python train.py --num_hidden_layers=25 --hidden_size=256 --num_attention_heads=8 --num_key_value_heads=8 --head_dim=32 --intermediate_size=1024 --vocab_size=8192 --hidden_act="tanh_gelu" --norm="layernorm" --norm_place="pre" --norm_eps=1e-05 --positions="learned" --qk_norm=false --attn_scale=0.177 --bias="all" --tie_word_embeddings=true --parallel_block=false --init="normal" --init_std_qkv=0.0233 --init_std_o=0.0233 --init_std_up=0.0233 --init_std_down=0.0233 --optimizer="adamw" --learning_rate=0.00127 --beta1=0.95 --beta2=0.99 --weight_decay=0.14 --lr_head=0.00834 --max_grad_norm=1.0 --warmup_steps=311 --schedule="wsd" --decay_fraction=1.0 --decay_shape="linear" --final_lr_fraction=0.0 --batch_tokens=65536 --max_seq_len=256 --doc_mask=true --train_tokens=493300000 --max_steps=7528 --dataset="wikipedia_en"
MLP neurons of a small language model. Each row is named by its layer, matrix (up: input weights) and neuron, and shows model dimensions 0-255. Each number is 128 + 24 x the weight over its row's rms, rounded and kept within 0 to 255. Numbers have three digits each.
Before each neuron's rows, "fires after" lists the tokens most often just before its 100 highest values on Wikipedia text that the model never trained on.

fires after: " the", " U", " /", " Party", " under"
L19.up107:135113118112142142133133146122112148166098138108105136108143138134135129126094098144120142103107120138129148110128168126107114111122130152149111135092130094192152114127146162156116137126135104158118142131179122134094153144080174106126158062196116123103103102145144117161160125132125092080117101120131146075144163102137148117130118130095138124104142113170158141152112156135150110144124132100121152114162170120115171155124137118120130144134106111114120135168126108150167117150091117135185124089129142091111147164152171148130102116140143169148106121105131100157127166142130096113121122165130091127150137096121115104148144172125117108134107109057183096133118155110103113124098132147124118158137171104176132112125131120149108127110144084119147133132121168122141072165056121

fires after: "-", "|", " |", "19", "\n", "NC"
L15.up304:134130116155114130087098180093138183152124134081115119145152116113169098111085112125134148124135141152095079137134129121074097160156100169112126130104152059137134116172171121144127125126136192150150130117122117132122149145126116133121096134117141097177087147146125154162131119118119115143158127138136144143114116149125120152121151137086151165161142146160154116098138062098132120151102096091118118135103113127107140100113087135162117083111161103167108117118132140145077136134133147137153115108133087106165117119108093152122113148118142140118134107116140123118116179124100126139155154165138088141129123146101139146146156119151135126119165145144109107130135111133134130121139092133138080188150120135068096171120123103129128089091098126114135126184102107127106156176104126

fires after: "M", " 1", " M", " v", "P", "H"
L19.up437:083114103096118130102106134163167130130113162147110119095142150092137098118176119152077131117118171168159113110127099119138121126128128115124126159102134110117161112154128131135120121131132142155164147115123070155124131119127113108142119115139104125138126152150114115103161116133150163123103092139135043162145142157090113132128127101071099138149142126186110148113123122144109157113126089089145135134155126126153159105134126165115120125138105121080103156111119138103142122123146142151160078104157117119166150140152143126101118142163141104180136156154090127089098096113124110108132155177159102084124144113151114080107159116109156142138137094162098140124126091082100128140151130163142115166146151130160148119121132118145097152109137162178143114122075147166180120131109100

fires after: " |", ";", "ept", " was"
L6.up545:127146162109080144064132163123132104136133111107147141150137115156090122100144113119109133103179146136126146081170123148118138129104112166170144117184155117139121102132128058165102106128140114104108109134120136116131153127079159122122090142118101079110097142173140151133105121164182112136159154103174122153152124142114130152139092176108156124159156114158110176120132092178138110145140132101117153115136096134086086132136162125143118139137124098146143163130167089148118140111137153133115106101146111134131142138085120159110072119093121133103120121118078101146168142139150133092138081127116113137132123134161159111128127164144154179120135155104111115138146089123124130127144123148129105170143104105109159117127117086108135155103107145096104131166111110128107133155164114

fires after: " Sp", " V", " Rh", " Kh", " Ad", " Ap"
L19.up721:135128105118112152091088174138151159146105117130148124120169163132125151145149111165094137135106077181154095095127092094113049106103100106114132128196143115120174147104114162167176112104134129136170142109128103143092125112084102139152119111151134138175152127153134083135134135115115079126120093075125061164142138173155169155142137128137116132118135142167130123070101135135122134120139113108139120141131152147140145110158117156130086081139110146140082126102096096121154118124136137135107117101144149151139156124160121124129140121128134135175118130134124131127147135142112152113134110147135119110122177101120139110165094121132119122161125155152132145123139113152140124135079128142122123141160142084127121136126113142169120164081135147136106133110065114160124165161140111

fires after: "-", "|", " •", " the", " opp"
L15.up645:151100138139110117090142142129150142152113156107130103138135169128122106139132132127161184115175157152102117115143103134108114165139130123130143147130133099110103143158119111155090130117125158119160159096083108142121117125121146151127137133173125092107099107127101114110156122140169106113157142109154145102112153114167121118095086174115132163204093125165107157121133164096123141118125099117128134146103110124160132164170159150134146093109137111131095155116167116140079137105109132169119097119130138161123181106097120115109107148119155104138129102088097121109138127091115074086097134186150099152174114112090128123156132151089184119155120132148140122169094139103154156173164125147155147136141107095142123130123127081173136114115097115112110125138143120159134143146101103

fires after: " |", "|", " •", ")"
L11.up470:133114161127102129121107084131154176124134111144126142153171158089099084139115128148115159080130150128103103132152144087137138151099178134135131098110138123118128166130154105139133080134155151125143114115122133099136148145167180160141119142111123089104081169142115094158105111188156138078180148112163144107123148164110167118127112138176096116125160108131146168090165128136129139090112129125136133120128141143099143156142155073115146115132131084129120158145124103143109181082137097172129122117128134101144120143079091151130109103128138114145159116128134124124136137105123171092132097148130134137106086113112103135109122197126168147126145110134113115148136111150114156170156079132117134138144155112113120103108117070110123129105102140126123157132130119165088155138091129

fires after: "|", "-", "–", " Succeeded"
L15.up709:107130098151129124169132185141137121067119132132132119111106113143128084153089102142122119165157127122162167125139094115134126132129159169126131133130138112107126132126142124122145144120119106112118147130166110124107160128130139112182109120187118108096113119129173139129137132186171151150171148113101112140133112127141175110120128097114125159135099113134107146145114102126103088091142085128134114138125155121135150120104131154170117161148125107127134113112130095141105120126141145128124095098160096123211125135093142166118108159102089127095117120128105106121109080188103149058159157144126114169144077167118117139155108128162098156157137141126105116123094164144123115113153142112151107179159092122099102083144122092137164130128155127142118094144095156152134085123119118

fires after: " |", ";", " /"
L15.up744:162117129166091158095144109099099059141136114113121138103155143159105097106154121125133134132131133126116134104171168129127125149135146129110115123152153096110102107119134124159156125110145143157108141140169135148119158103069119139134129054140081150044136115130149138116113096125135125124187106156162100159137099134125091122090112122079093110154139117160146168141135081163150112129135100079129124092133100156140126120146151133167126147158069115121152140130097084113159135174084115131125098096137124137120141126141139164156130130137095118085093096158116122142164108130127150116133099150138123134141081123136144113147141132130114111132133184119141112166144146123109127143134159094092123173115110117126162091110099108129133189150157130120136133149112127123139136118125096

fires after: "-", " Total", " Prime"
L15.up925:119144116127105136142138119134141136112110135127164150145113137131128100114107097142172160079126147143105109113129127103091152117115111173127112098142122060145135145139144133165104129115120157103127130096126094119136136156093108134114109164127140134157092116115139088193114115133129120120140133119157168117102123118170112175069131095135160149179126101138133124119142110096123162106101101138128129118145142094141172175120102134155148101136150083139089154153139141145149157116136170115140102117154129135112108132101099168091091142110144114155150149114148104150148138139126177095199160183151080129120135158107107131128169127143154127123132125129100126147132085068115166144143097103150121153182129126118116135127092094146147110089086140099182128146112118117100128122114156